From a checkpoint of a small transformer trained on Wikipedia: 9 layers, capped logits.
MLP neurons of a small language model. Each row is named by its layer, matrix (gate and up: input weights) and neuron, and shows model dimensions 0-223. Each number is 128 + 32 x the weight over its row's rms, rounded and kept within 0 to 255. Numbers have three digits each. A neuron's up and down rows have the sign that makes its largest values positive.
Before each neuron's rows, "fires on" lists the tokens most often at its 100 highest values on Wikipedia text that the model never trained on. A number after a token or word is its count.

fires on: "ist" 53, "eat" 36, "z" 4
L3.gate17:148136130100130144146113109170098164127096101114158168119131084073158129135140105089145091141132165096097090154158086127161134104103224069147200122119171123120126161139090181152105214125197099088105177129152138205143131119135128139103106083138078139133074150087090139091152173171098101107127116180094160154132145093055175103188165098143112144144097083132110096124113149137124142101133110116173190119109176089134148067126111134184101139126086101160152078114108119154103112125106089108172152121117167108112124152151105169109088135144096117153153164173114158136162076093154111157116091134069099199139154113100184149082127175118047122129143169163078145147184070122167089123131
L3.up17:154177132097089203168084136051068083132105183150171146122070143109118150141138130115116148170171191114085094119185143133144140101149178106118151121131089136097141131132113099068084124126135122152135124140113185114119125102145083185094132128107141186083151142113117115088146140110145105127072088193103176173140087135112083100104146139141112132092121102152137196157106104162151134128138108139133159113117130131098138126132041136222092110175085161133175134137136109159150102116143140114127075130104112163080164109209120126175110065123089147070088128090099063120139138161160089065158078156089149120120156114120199173112160115097080113095080120126110125125133051124132067143115

fires on: "ath" 33, "ad" 31, "irst" 14, "ace" 13
L2.gate209:160141113071191111105154103184112089081095099110190098154110178156161108099137140107165046127128142114064163137136113154089167118129124185109143162121090115143136138178153120106137130139054178116114166185181167188100093103123086154152186084136140127154162125161078110140065071135142151138068116113149136123130067117160113164084103177145125137115096120173157128095147100093161202069130126130135107147154132074087170105136217115122141205152130120158112129163098112108170171148080172106127101157143130129092101131116126115104089143118099196130130095141083176161111133157107122149134138099099162089131143132105167150170115150125129175091144074196141157104105144151072124190121
L2.up209:102140129104183118068106101147154072076102134174116140164107151136161119125201092138118125112128170128082165116159139163122225102114098203135169109087096149143165107139164147117163127183089169155130119156169125102121123131145159136147165115134149111101140147195121172186143142069112137083107155166188087110081094179116118121131132192131128175087119155120150162112157148184191230160100104071157115165167124118097145093070166138137084153100102116082098131159139159137147140132109143165107085082097091126079097085138135123128121150143106247135138093136081138127114135088137098138170158095161171145124098130101122109104164176139095097111128111184136101107141162091116135091160

fires on: "erm" 33, "el" 17, "ther" 14, "er" 11, "ast" 7, "ate" 6
L2.gate39:108166135132120139163188155127152206109084127164143159135155193163133151091128122134109160171101080100134118165153151100122182159135142165167116126191138072067073103141148140145179092109155140122111060110082066151091110107156105079182124159086155120155097132107121170144176122154103121065150137151081143148162085086150091159181060171116136151162114143170159107171134101124106156085089152105124111119069147119099142122176149110120113173090097079148091133115177059133124146129196114175187119155130110161080091088141079133139152150114121114089166090100082142139110094132083148137115133099113232133118058079177139163094144118137126150154168102096176133151122124155148138106107
L2.up39:157135148130082112131121136117087146123103086123116053151134151097132135100169098126152159200100148151127140104137124154168113179101164184129200170160162071080142068161156159098144142099155135167132120185127156176098119114112120108092123087096172108126114171085107160155045108144181100109114112072070124126156133112176115112101064125118133099154149157128089146156140210068112100145156132110136090065039139131124132092140133092102120106169193110111172145122114106089087142113115158175099106048104117150101147089142135103088148146160102117130136120151126078159123153147150107074063104124073120158104080093160150163143118106160181143122087121180098124140154117200052121104143

fires on: "b" 48, "en" 23, "and" 19, "mer" 4
L3.gate401:118173058148097103149132167179100084120082117160115122162191097078134079133091166106131104189145183154217124070168148108094106138115087154113113143120110154118137155102135154113066174120124113085096142030165160127124143190092206130113127128154142120166137052131136130088125116107092097141157084135177177120163157105141137163102145097120120135119131124106091188123136130133157122171162138150160131180158194114167120082100138130178131150121107099118160133145099120144215095098080143141184137101132176137113151173134096150142116180146168096122089071104130103182163122148114196078122099156122101096158160109119081138113137127157110076084119078181096103171139170143096133155150
L3.up401:074081147119111102099136091176087148125095147161179104152124119170124126151154111149137147131086149139130134188094155136126109129071114141123149112083035128141133115180104083170136163162102095121169055080150126074142128143078131102111159180109110138164209141142149130114158141147119123132136170108191133136169127124143142083091146071164142086089071103083111141153127094161156156160148114121118156071094120120144104211137155166141139089108156159108172147128100213190120111069178148161139151173164132166156102180115168167153126095154211127135162182187147113157112120110135121110166129090145111153141076075131189147120161105146141116139153061126155122184135133084135130118200

fires on: "ik" 61, "ric" 32, "ll" 7
L2.gate140:092110141150179064100110121104162170107129132165103153136105117098121163121102139090125139132139161129167072128105067183055117195124104095100103152103153133152107057112123115143145151091080181090083109119108145134095138140074145144123133167200121110167139130117090131108124159095136095128072129122141089089115133096154143204117138155177137096120156105162149142127133142083095159123109101080054123150163107084127145145113128161069155067143068140062135097132176229128102118116120154134159185155175183202133111074140092113108135089101093117131112147125145127159085135156144124122105146076115202174106132167116153055124138133108203117134102121130199138119171091098098103140073
L2.up140:116124089135142128090132123154134154126110151147154096180077134165132125146129168085057115131161161120088091132174103101100147085144112132152152140090173107084070157168103079096139136135121127080086139178158128147094145089082125180162124162084192100116185152151147075125081193128119157085126105177148119079131093076165140112155176119161184147157128123112108149170171119117125144076130113101114074107111078162135134224161148162121154062114129109115177146139095166115061123104103090143159129173203159169158074112090119158145098082051112097180167136076124128125159112128088181133136104143148185164127152142161128155149175126068123071151126091109144129120152137081111081154146

fires on: "ball" 30, " sup" 29, "up" 26, "J" 8, "ion" 4
L2.gate329:110184136106124189102122077102115120136123104120190078091133119051195117116166154139072116150041156113124130119150060165135146114142166125133142103135137149087141120084126132120136135162107137093096167126121140123119042137162108138121111105076107153179120149075127158086108100144112079122063164143122146087173104115064122152153116110141130103109123127117097103121097094136148114169161101111179145092160164114122162093118085094157183132104142059135121113147086103127134146148102114106078176153195121146170127118110153107124090109162167104222105093159111130123116091150150149139103177068140178096105150184079133139152118079087061114164176122148181112105176177137197060126177
L2.up329:132181101129116161131149129121151174172128061067177116150085152073157101128148123140100149123108166118095093098091120132155134101162135093134143112092081141111178202088103130103153054130062085097108121143059141169103089167168126098126118144104117195140079127130114191133128156170143071152095133115097126095116110062123114169101103135074128066138120160140098135084121081108101141127154147143140122101114157117144175148128045061133207195170143088123109143130108113189102128170131119147110108158190179116145096098107191110099097099131144107209123106180126142119145098119097151104137121121135134081097145162110111141153153084071048088102143101086169129099158119111138099168154

fires on: "f" 26, "ord" 21, "ent" 19, "fer" 12, "p" 5
L3.gate158:147062129117117108147148139168139057148152144165202130149092095128111168127152121109101141210093100156149166118081079136095115106139090160123159152086065128086159144093136163070127142120118110139118072103135111067117169134123131106089152185165127115138084156116087130100126102168085159150140166083109112181097057202098144106145107095076177206113144116098097107148166133044122159154117158097104134109183140112196102137190128081145087110061117155137126204128093099138117083118122137142145149082089116142145130130129128131138159164110077142097091152139091118133144108120154209149100069144103102132165121123101124134109134163125085146153150060139130099157183065143126115111184
L3.up158:149094159134065123149037146166129143166172088110133135154090126091141186113125181137193092138139100190064115151120140102157090114096117162122119150127132127061159115157141119104114155163105103218158103143110145093141177168113158127083111122196165120068139084096123110119126128151122126099118144098125095173044105197121105154094185124116106137097111144102143155077127128066129125059125140061133137076126092166080134126121133083159171151154086086096121113102146174123123115111133084132122154115113046055145096155112192105179090118148154134181125117148141094100150115129095113069139113123146146062133110176099195133137153149140090109158133112097105132105129069087148081108119

fires on: "ath" 20, "du" 17, " pro" 12, "are" 11, "ro" 11, "th" 5
L3.gate144:138108136122124125139111080088153103172095112132112110154126062132132064082097125159192170107158175138121075134095178114142153067109169128120172075109157077104104165131115107174150178062111159102051158126140126147161131161091108139160140118154094202094141168116112110126171092140125057102123115137099079077147134202101108141162095105157129121093147105129134094123086102120169164125128167114104172157190110121118134131180132135098120109093129104108128114151147113135112106158154153179034079080205085125103102114113129085108100117150151111106086142173030118126111141127068045061127120091160113158175118153096117111124134180090101139119156135167138188159123138131132130111094
L3.up144:159116122138133126097121081147139064149126115154096114142068133143146096098157119095131080171168022155155143121175131133105139120072168177098153146142169075084053091145152133136059139123105110109116076138101147114109118090148151190110078087130121127162102143124162105136184154135113144122087079122197081180076150131147087137190109077104151114162079083121057091058110164075157093103161106141059094171174159146149144172120087174132115137158093153133080116136122125093078125100129137089094137147114179104070131115095113126130148097142082119158136134158177130098131110138173159129155123084068114128177142078145127098041141169086133124155139103117132119129119164175120129103116

fires on: " C" 81, " J" 16
L2.gate337:172182182148127101105148169084096153153154105071138120082116078066200140114173160179172115090083121117103146139112114129077136137109186147087119110155154136138135122139158119142156135092113121155161104109064144137166140149114119131164116106102132115133100122182155111098170076136164137123132118116112133152081140108129137082154095115114120121136077131115098144153123074122098177127118096131164153062155079138186155122116105153133118092199113134103149086166097122115065101107133240128096163074113150086139133124180067153091137120204173145159113086053144166149115089146118121175089176169117115084163138102122190156152107079093123042091097108119137123118139189198110139112108
L2.up337:136094179129126082109136124137135119164139184123137135150142123088126124141151196115068134069109141122093173118099133126140104121161113099107088149136148172138153144139204142104112152132147150216132108124133185102109141115115195087096094135103138057114148067155184119083095116099124047129081114178183135120104136177118138073180077117141188161078165177148102110172105127142140144165134155086144110215153118094112099122122171127139111097139153130130117142121112159139152145127123142101125121194138135089121133167160186184103175123087146153116081159136180079128196188118109116086132148074118162128097084147184133134150139125105160148180207123148194079087074118111142157105090

fires on: "ear" 22, "at" 22, "st" 15, "ast" 12, "p" 9, "v" 6
L3.gate14:096157077136143097176087130169146084069125149128110123150081190097143104102029182139130139163193193122094081131094165124089129097200101154125142132069117109129074109138142097034142142144123156126121095092159115148123147189125140147124134105209156108105074134163179158072154121134137133115102115145076116109124163184176139126117131170115182132115105152105150131139139115143169126135077187188163118141092121049129085096175089146092127130114100128127134106131077149167137133108139135131131111089155167161070218116147125130050133120156077133125131086170127198104145165149103097085179154122129140110157124126146150112147143152130122118154126137153119182101150202127087108122149
L3.up14:154143167120091132134094184145130105093138149125123075120107114078111098130136074188134178094177124115133129108138108086168094136094165124104113120095145127120133117121099124136095124120114075184117097166088126153127113135102140149190194105132149140094109167168150141158130119148159161136145155128148131139127190164172160108153162180158065119130120074116188057106104126130134093084066156119147161151163100089169094117157074147106127109121106159131152119088096137136086145063072155139119130056135138117051212165155165142071118188166110155051125088118166131139165163094099139126179114151135064157151184093092152104202063122160103130145127180181106171105136155158137164107164

fires on: "ub" 24, "am" 17, "ade" 11, "ore" 10, "ames" 9, "t" 4
L3.gate76:136117118093096104168134161111185038154128100119064095120089127122170150144127114154123099182167166141167150168081115149115126108139144167125137119146163136143087157140093121073164099124094172136098112161150085127144088063067129040110061093110108124165096161136155170100162121206137150086122133077140077135139173057163155092170110156094113152149094107151122170084158175142100126134101125080175121144105119108150134159139111183103114132136166172163145144115137103078150122115140085081126130102147144117123114166172132156089100104104158177098079138064055101140144113104090123147161122163090132176173157130157195134149150171192131081159134148121037118089126151173110117149110
L3.up76:141123162129127121134172141111145078116139100110099167076113147160103147164080103174160067195142156152147145148150114123098148118093084115167145129056098174071183118195133089183085145184085123164138143160071151138144142078071128169127163166110170143129132169166146073133090130112211131117140116147152111139143090138140128122119139172125099114174131110102119215184161134133111175084147129098111137124077162075154157152120065078115135099087106146146126117086113096048091090072123165177136155111103101106134123148091176138128100139144132092131080139127134139165103157147162110192155200141114048140167139068114123097134176123145062113097132107156084173130146132123118168094119

fires on: "ra" 37, "ical" 32, "ual" 13, "ement" 8, "re" 6
L2.gate345:148148118147136179133098154113160133163165142098134104187136097129145063124131130120128104116118132098098096154104103090127152164168118142118126149148117107047120158091143099172127081123137160148090099151139149042149137151045154057154210164132171089156136158114088079115126126107183056197139109135163121099163142094195071186118117130141093121113134128134126186163127207153118143115077153074123134120140123134089161159167151179098089102137119056129133068102167117138091157137107140119189143101165113124167103121123142111149168143121098148110156102110184184089145116186117143142133125105109128131108064132111128097149182113116075096193090108175111154090063108156149076163163
L2.up345:163047125156143146127096136138177086096112124105143100156176107103170085123164115102185142142135160115113084116170073142104074059108140154135115093149152139149125178122104082183130114188149111079134048108186139110131157102123124060143102198143133135104126191076110091090120151172136175142170089120152151126148151134151091172151181103159110086094158134135154143199079190120086140058139121138105155148119139144122150109101137097160071073135107112154119128126156123114111203135160153108161135132174100137153138161184085144134103139095132170100087102080134142130147095217122099132137161150116122099094125120075068098168196188183102123138139173154099186117110128141129117122141

fires on: " res" 57, "res" 21, "es" 12, "at" 7
L3.gate291:162158151144157041114077110114070142090097140144149148182081132124155175163145085157139114145145173134025164130142188142147146115158199159101135146120065132104150163098146131111124150144174073107148081130164119079110114152146112079139101109106133094174143130130149192128145159130142161117092124097126122148176140176162071108161155074173089117066118136114146107119095073113183111110100159161112142139097162102175111143079171091162155133071089137173124159117141069159096113106128199109126130170112142178080112094119102159122115073126088115156115155115118149098136142171119145144167133108146057133121121123074148218145107142125137104105107120102169150055156062071124090138125
L3.up291:079138205098128092110093089133153119121111144079110096173102129127091163104128148123202133127162128191127125184151099140116164119132154089063161133089121153139150171125121105162178134163184056145108081149119114109067151144164101158136131127115130149122116097111158129075131104076135132190128122108133112139066139136106082169199167128105155157099133162136108195134141135141144169103116166148095186136050156124141138130111146156060145093080188094136197089190082102141100120149121065132124143104067077109154126086123097182072179147192081143094113065139122124101174098088202129160143156119090149077153150112130150125115127131123135077089126141126101105128149117083157138115097

fires on: " J" 100
L2.gate362:123133168131055126130169156119070159111100087108133188139136094113124159100128142214144125113127067165122153116109156137129102217128124118107143119165152123084136143133119112146130101163153095099109113149105133090144167130197164097133160108116116082098089171192124119095117108106181113096165144103113123116114177090128121080105101135139178134134155191143137136187140153096142142192162077115167124178143126144118083111202092081109188120111109117076125117186115066164086102118128196139093124092115118140182094107125056151066108112094115148124086145160123108147199159147081163112109112066116092156105136093166078096101122117148138126107151111127102116072117106169120205072058
L2.up362:082142113170098124160205126127151114155141113117142197125158136152149152152139209168105118149143176128093126087162085126067085169141146083151134057166091120126122120080156113119132128173148071130065143138073137104037125116114126119073107117160137164117090116113060157174121076102072106133090158123135146134161161081148115105123158112122116112059090145121112115102056081122128090167123106114148178162166109143145118182153120132163111172104161056110143104141120112102144186086135138099163146104104116104187180095128121160153134205108132142186132142147137162138135148126188150162160106131147183156131133164156236126118106070084104103159153127112166137132106177097111120135103

fires on: " comp" 89, " p" 7, "pp" 4
L2.gate177:153103129084178065096109095101082142117120093128080110139147059119202123142112153069126123130108124192173131108179074105117105118105181171109115106094097154134126134111113116055124162111129166145126065131170069105106141094089098175120140144110124168106127117090120165171176118161158163090110151138103126143129208097107077122121165110164093151128194122141148160155151160160183134066109158180118135162143118114140080101134104068118103117107180126083140151064145073099169123170086141132148132116177095126117095161129142105153146121178154162186097132124039178143095177107115124129157120122172159118155086145156195179100110107140069174175125133094161143103079098174143124103108
L2.up177:096119081190136109083137137160114109080120155146164127138162087155116124214095147208123106118151159189125120138194086083139116140122095141151168079172134135133079100108074107131120171144123087109185126092157144126172155103076094182099091103081136122158138161128151134149111124117154056155157114139108071156105135147139061126108120154111135108085156137064153105094102174160048168157118078115137094122134065160116096128112076122078098144158080175184148100144127146111122136159218067158094100130158144134077104095112125158134141130100121067168170140166143139158106149093154114151112154125114089166126147103153163139098115138110084158061135159181109148130122084132057143075138

fires on: "ed" 57, "im" 11, "ess" 9, "ik" 8
L3.gate122:071132102148171178088135101099160107077104103119151143183197142190095164159154113085100099122139141111129129181090181154146153171162164131119142118122201144127109111134057147091137128169083107129158176042167131191140129052167105108133120099075149151129134150065175120107104133182119119099158180133166128127140144092084130127158107055141107165124194130110169117147119131154180168127135109094154099149127082135142143150163036068120105157134070084118132108161164156075153088104169108143140178139158125169128118135118101150136132095154147136185166111131111127121065160149125133111091143116108125164052130143152108073127145169097129126082152159043148108157129111089153140133138
L3.up122:071176106120147132177164116098114140082164166141088165084169160120091102113114176106089132154097129126136109149132118097175127127163109160151180119105155154133112166166113116133157074155149174070072175116206176204126104130103159076103144138090146059085175148162167127151089120129085112081196139128115158123186070077149105148118064205157117142174102097156162134159136152114123155191132055110162101153122152150149095184160065117137167113154112133134104094148144134121128115125097094210082133105156117163155132154152153094160138098120149195096155103073150168122092106135131093119097148155118165159144170123116150091136167149097113142141078176122120141131096136123062075142123

fires on: "art" 44, "ad" 35, "ame" 18
L2.gate385:105190176084113121140161127152097150089076065133127132138090083129130109108180147073123146129181157125101160186128113160063194116124085132076188091194118121071147123089125121113143117146110168114096141121119134127139113109149097084167166125091069099073126133132091202133106195121137154102162096123161117161089135124138085177079154164146118099138068145145133162084158156076127140174155128181161094161117151129112128197172144108138173127106151140117146082105100130123097170136146125136203187176147114155105116111139093183081093121094147134089098055092118166180144138152156124119105091068081134113131110085063165087095136124089056159162100140129129149133140124157115077124140
L2.up385:123144124125183120077113146065146134119177139136158107173136111114142207137138144124170181126068139109128124169117117137123091142184144128159128106059137136112134126124065110141090144097079123128159119069148157040163112105106191128093154076127136157136140132119144151136192107120137098160109062160139073093089145195103157146132156146099082153081100133133165105109125112123153183136158150144198173102137183160087154145131042146085115140090131173156113149139143138122147128084154146118153127106089186116131163133144166145075171153118142129068141102098117182162104119103177088081133143214131162184174125156105172074155044139148107122161136118095134116114191153077157120111100

fires on: " comp" 88, "p" 8
L3.gate106:132091137097155111109146120114060151120137111104106153107083093141147125137120142103132148128135141063144161136125151072132143166103160159136183106136096119084141093129162151104131098146133148140121099108120159099103144172151091153088147176128183164120094150162183195131143150091183107131145179147091055152121070135130124150172108100158177147121085143181192190189151210136115095084162141127150123138067107128124072124108102126139098116086140150135116071162115112151142112135157112131134095143113125153139089174131171176105168160136085089109147174157065155168162157069109108095149101142134167114148110133192203126153110141083044174165193117188168137157188109156192108175107
L3.up106:141133102147098121149114146187161080115130171128109127169038089118068104134137114108155126111124111139145135070177135082115082102106106187128141116106114120149088129112143134087058145066152072129104044145141175147097178162145152207039159141136165131119123159145103123128153151196138099140185064140094112163063141123082134104184133138088127149159134126101131111108151173114088121114064144130153110136142081142147097134165095119128110108103155157164178139153081141115155159147156103116105145089124089075122079150149145145093110105152122101101148137152158150255085130130145147090130099077128116117180128107110149146111117167100120107129100186153109199114135116113179165141183

fires on: " ac" 28, " sup" 24, "e" 12, "up" 12, "ost" 10, "ass" 4
L3.gate351:119144090072127116109126126142089049194142161105152145157162127068148096122186129158123134129126171137084113098150108198107119120137109129134123104123154102159142116194130157128146142120120196056104138146109135080122134122187116091161067127137127149163095102115185175078179109127126119111142078210127140116106155096096178092093121142187092135096150157121145110076165142146106109153113145091122147123121171121181171151142083095144096094199118095149120084087126127147130158179074162167118213101119126154112072194123133167099138141150164160115148075170136079083105073132179105130101156138129211126093124179155103159191155145068160116113126109162127167134141164118182111133114
L3.up351:143121089092080098127107170154110079152189147094114180155143132071125077087179126163052112090105123124068173135170167172141104100072104141138107102122150135145083106210140196119151171181115123091127100147141084115119167118173156093142105116145066129176124097142136135096135099105188107157118071194095163121109118108131169109153129129107095141174182105176126107052146086115132109104141090137097202128157128119140116129156126094179135132192128122121108194080149161139072178138120163127093144153129180117134112174108104167121194076166158155116175104089115087112090137126114084155106101162150163061128161112128083142131089143088153123142141102102137138165132135151174088085161

fires on: "b" 62, "m" 19, "en" 8, "ran" 5
L3.gate72:115158124106127155163170085192169080135166136154113175165102121161146116184110118110122140132111129115134119131160110150133100108128102144109164131120088169172132095172141131084133128115139081078056056076090109134129107169190178122090095148155127118220137114078164123142097131147101114035137113133138113139074165118095130113112092166051191077169138090086091138178080112138082095177128128120057167130133089090065099146097133139138139157152114129130151140100185129121122110148109135115152135159155141128157165166114152124098141130062151160112090189159076114122146093156072125109095113110111143194147132096172111135112098123140125098133103097192115106168080134166182152033147
L3.up72:090102107137154147109148085079111136141117154095131143098078036160157126160120140096113114109071171143137133136109087130169119159106130146127126176133055165169145091119131097189124106129089167117143124092126121125071145125124129124096148124177111152168063122167114117164083114125120110116112129099126101162132168064115149154096113144083129134171092074136143167190158130160108116146115122186101088125101092112085050127068164135152171122128165121143202136088119164108125160187155141125136135132140089071165122155101207129139112156101148109124079071146111141111175141090068163123158163089151038162094154153189138132097133137187127134223098086187116129158070161096110122118169

fires on: " N" 53, " g" 47
L2.gate309:095135155138077148166144150121086150163147138145145167159089101112130123144195127127118124114081113102138069148137122152143111154182129152155096131120137107114108136162136142117183118154151155162089092115113180093141145146121092125099166135144159124143097144095120159140065177106112094098131106108093153121132159121178069133126089114092135140142072108136126089146115128132079127150132140141167155034169112146116076143143038116145160111123089120195140143100156120159088165156131114166219151154138117120138104145098157124196119108059100116108107113098059116129182112149105117164124095104145220151114194113215163120095112138113177118100157074144100027146120092093058163099055
L2.up309:182124082110102120049114169135136043164217088146191180168097115110096127117169151151126142109096110119072101114137167156144149109157187092108111111099096059105170094189051112149074051121131106068098173118112160125122185132098145118100124109160127161141140221102137135173103125101117129175143109103123157147121101093130133079170129166128182112098045109109073109138175135116127100166164145138138116168176108070090167120138127146140089152096106121093208110177136112180131129107121106128124082162125177116110085161148130156109149137116146143127114141155144101109090117137139155149111090138156134154134167126112121138080157155147080153097169100079133109128057102161169103133125

fires on: "us" 72, " which" 12, "use" 7, "en" 7
L2.gate26:118160154112143151133129105155175145156140107097121122153126141105234134131170100145153154143180098114120111115105134159098106098138130137101121087146153113099068098088121125113164076107083131133152139142112166124163134178086129080115109121160159162134144165130079087113177106148077169153098149097136120122076130180140153134153119090139088178111051177187041146166106165144086125098123167069137149172150117129130070077152148183133120066139102163151081165151137119128119101117172040074095147085132211171138142093097100142138160070157123099162144138141160130151080126155087151101149129138159126154101184169089083141122115166094112089132053105173137136173089184104151125085102
L2.up26:147103134194134104173139109176149078050142132119127130113123120095163096184125103152187110159107081147129102111145150123129111157144115129073198104084168127106115106110127184072102102150156087089109160158196126118152130191105100060096153149161126183094165158110141092124207111104109160142148142099130172091148094112148066072083109077181118134124196148148152115130162078091120159139117129086125060174109161175131138147115145111093147146137107158074160126112178150146170164087090081084081115183141189156120155128082073154139142164134141138093143163120118181171115156120153169110126153124142159113125146143072177106139135117115058145120103105116102159140110126070162127105205

fires on: "ub" 44, " sub" 24, "en" 21
L3.gate204:118118151111134146129154102142081140064104114069142149114125132104136095136117101122111180144118098176124185069115128174128139099116069133093101167123162116158079158124114099076101120071103141116152156143114080124145117138089098132136122060081129162124156151168114154188188175170154171098059157082129153143140176137135141078139113152101130135129153140079087165104213122213211152147109090087104111123172103104148115092117156108152111108154157106126082101124121133105152152110132164134080122077114103193095131175136129163164138155138075142119173103197139142165108104125106197150160104134135111086149093086118105139119154121112107114069075030148078143135129055178094161107160
L3.up204:109114156125141151182148121145123211070078089092099148118114145138072111104157121191135083094115147129097182093158047187167145132109132151121052149084134108134127156118110145121138113131101101146115149129126077133172105093112115138126095073081227133127187149087158170185142132120157155108115139143112148170193151111114113155173116132142111153134169165134114169144122137172156186111117135063118089141129158103150104139088170101125094104108110140103095141118117113091156143112090172181141134177163166160091156102095112154154150150154106172070147153120071151152086125130129183144212171071154150129098105117089147159124135093147052114070081100174074097083163093128162147128116

fires on: "ic" 80, "ric" 17
L3.gate285:176129140121170060145215173049148159094119116135148104073121079142157201122172055106110132114119122098180117105095092115148143163160106140131131101146118121163147085115118089068105095140128099113160175191170175130163099063091118111105174074195128133121094141105100132146138141123188103145163148164112122130170181106152127097098121087117174142104169165171083121098119191156124136157105102116156129134149101142119134126136109161058062112111077151165148132091107133140113122086156132093088126171170130194096153123109066111104096168076147134121118125154108085135158180129182159161057105125145115181126119153160107119140103092084113059162158150144160084131136143091179158151122
L3.up285:157112122159183083133121128113152183079131116163109053099117139107154080099136063133139098099102169181134137031110130104097068170170042113136199119082180127143150108094116179128133124108110114092135149118144106119103079138110145123133169113118132146120146106084137120124103129082129117131151142141132151129153127113149110121060148153194120140107128164070071161130093099129054160079121102095090095129094073100164126169155087107082105080165098129138109130151072137144078169153075099131140176124119075145145169133120116109084110174113197154157188105077181114109187158145136182126096085081118130138066118163139161102135173126126159096146097161130188150119144097111062123111125

fires on: " g" 84, " app" 16
L2.gate87:168157163120094062091177120167113162116142081118142091145124078098154135142092131153108158140115130159125129131134119122157132160141160104161091168129125099097191085153155119156088100131093143150119102190114135151133129156117109194107051098133165148093049152060134168202122104123084129132122197164183111116084175184136160155070134150106105055167115128105130122107149129148060148065116086113165131064150150151107136125142108147174129094132117061121180087111130166150125125033104108088135103157147159111163137113172103132165211174090098123142133105138167111148133129140174126143207109176167154151145114094156129134107147102124156104087135090102165093174109081162095121126090
L2.up87:112137153129127104092162105094121159135118131114187128160104093163113156125114183209140108179057156192091130116075116199141110184180116134155125169090117074141176164151088085150094075134113128133141134136109183087162146126137142175151201146113192133139139178079045185093156114107139128141160166142099103096100140151137116125137111130113076121166114164210117090127106095142093139094172101101105143116137125135099125138139149109155150155177109142132131155141077157141163084120110159123140113156139122102153155194128131116199144105147156106084092135120149176163120121153106188168140099085107116150078145125182150211181066142141155165093137146102091053093095098135108158101089

fires on: "ro" 58, " Pro" 27, " pro" 6, "é" 4, "ul" 4
L2.gate203:158114173188155090112140176022079146198071130141101188114156140113149087102085119067111175097122120112134148104079118152124068090119196131054085126164104149121088128162151104122109121109121136121085170128116233117064116151083123103115118151166097152082109084095124133153141118104137088138120136124121146186116074148139109105085065132097111161164133159141138090114159123122138169145103122154142067091103114131095120117172117188146147157076109180167191143118112190075134152140133127148106143151157083150151105190119140091122097101112174133161113180094146135125100120154126166135078117110077111084136152109118098149158111141102140049168182129142081150131136092136162130146084
L2.up203:165211096058112112074124132131105092114149125141098132114120129157151131125112162148169115118049110151169124116149026128088125108109142158125076098069105096124126110105156141198111070146134116108137053141102117120141173087131142125151150111109156124194132070118149113136114196147149167144109140064088133117174102153120129105139150166127122090122119156115212138102156146113093139140167110169121143153151125132128076199145076176067077066098104141088058133087162125110122094079120112151080157195172111123145119109157139133119172123095143127170103111112126144123111192107171106142139092159031076146109111111169170146137105151175087107151118178134095164114105149124147149083113

fires on: "ed" 26, "r" 19, " on" 16, "'s" 12, " had" 9, " his" 4
L2.gate99:122079161097142104163151073148129106130178103084133140143138129149144098113155123136184137123085124109157075112189132125122139145077178154090071061131074193125160110167179201120070132156133079166075117139080139103116117093153139134071117161129128164155139068111138102142100154102098135158140075159088164173114142154178121076143149109143141090151130147163118120104163135111144160108119151112091098128109125106076120100118146112101113137088162143181090127044168139177142108086157139052184106118094059088146026111129173168134125098156138124210163128130126112126122135124107185131113079110160179119162114142171160094121148171113112124085144135142182089111188124079158110130172
L2.up99:090115093118132106135139118109108128115166087066126147144084117121106112151141115089158161151181183095220068108156115165117088145130144121152113091066108145123092132088177166148061150138114114183117076122114153151127122126115171113065101109099141168099156116082156190170176114136158158136098104133095218080145123160060173125136089067095157147096168131075119082095146111139151153158159149079137126114126179089114200143134185131099119133110119179085132108101087112115196119129138111100136095113178115110123140170162104124142107138109136123108142140094111169167100122111093082137201110165120134163166187172067153145126156136209102155137189181096111152169131185112120124115139

fires on: "c" 43, "ic" 23, " col" 15, "ll" 9, "se" 8
L2.gate122:130194102166111136129114168108191123102149150121140174126165142151110098156152149149114133072177142118089093136127144144143116118157072069139100155146102210135155233143166159041138158145141093120140115106102077135144137131100078098178133162103124113124131126148152070176150136147159151102139157137123062086223136113129117126084106123111188125090052127182142121160159098167080124122125053142096080158132108158102136139140102164141110108069047145156154141129140173140202105115128147141097092147190209124163111202162113107136162082135135085116135114090175138129163156127104162126178149072134117149136134102151117093137160079097111108111148150145177143101122113134148117100104
L2.up122:124127199168142139171083180051201126150119119064123167133159131162107125144125064123125121026152161121090159121125115088170093098164122089114104110140103143124116248191117125098148146096126166150107180095118163120186065161147160105148196112090104142096145107110151095094123112179152164053153082111131108092180147134120115152093135136151127131072083100133091127126150141125078136207135076143071133107104148139172088177130155107164151136058128146133138126114158158129133105101100194115085172093129109088160133133121117126168128083097129125144111121134112157119102123148114131181126156126161105141109106144155108094119121141191085109097103169150168196139112114153104105122080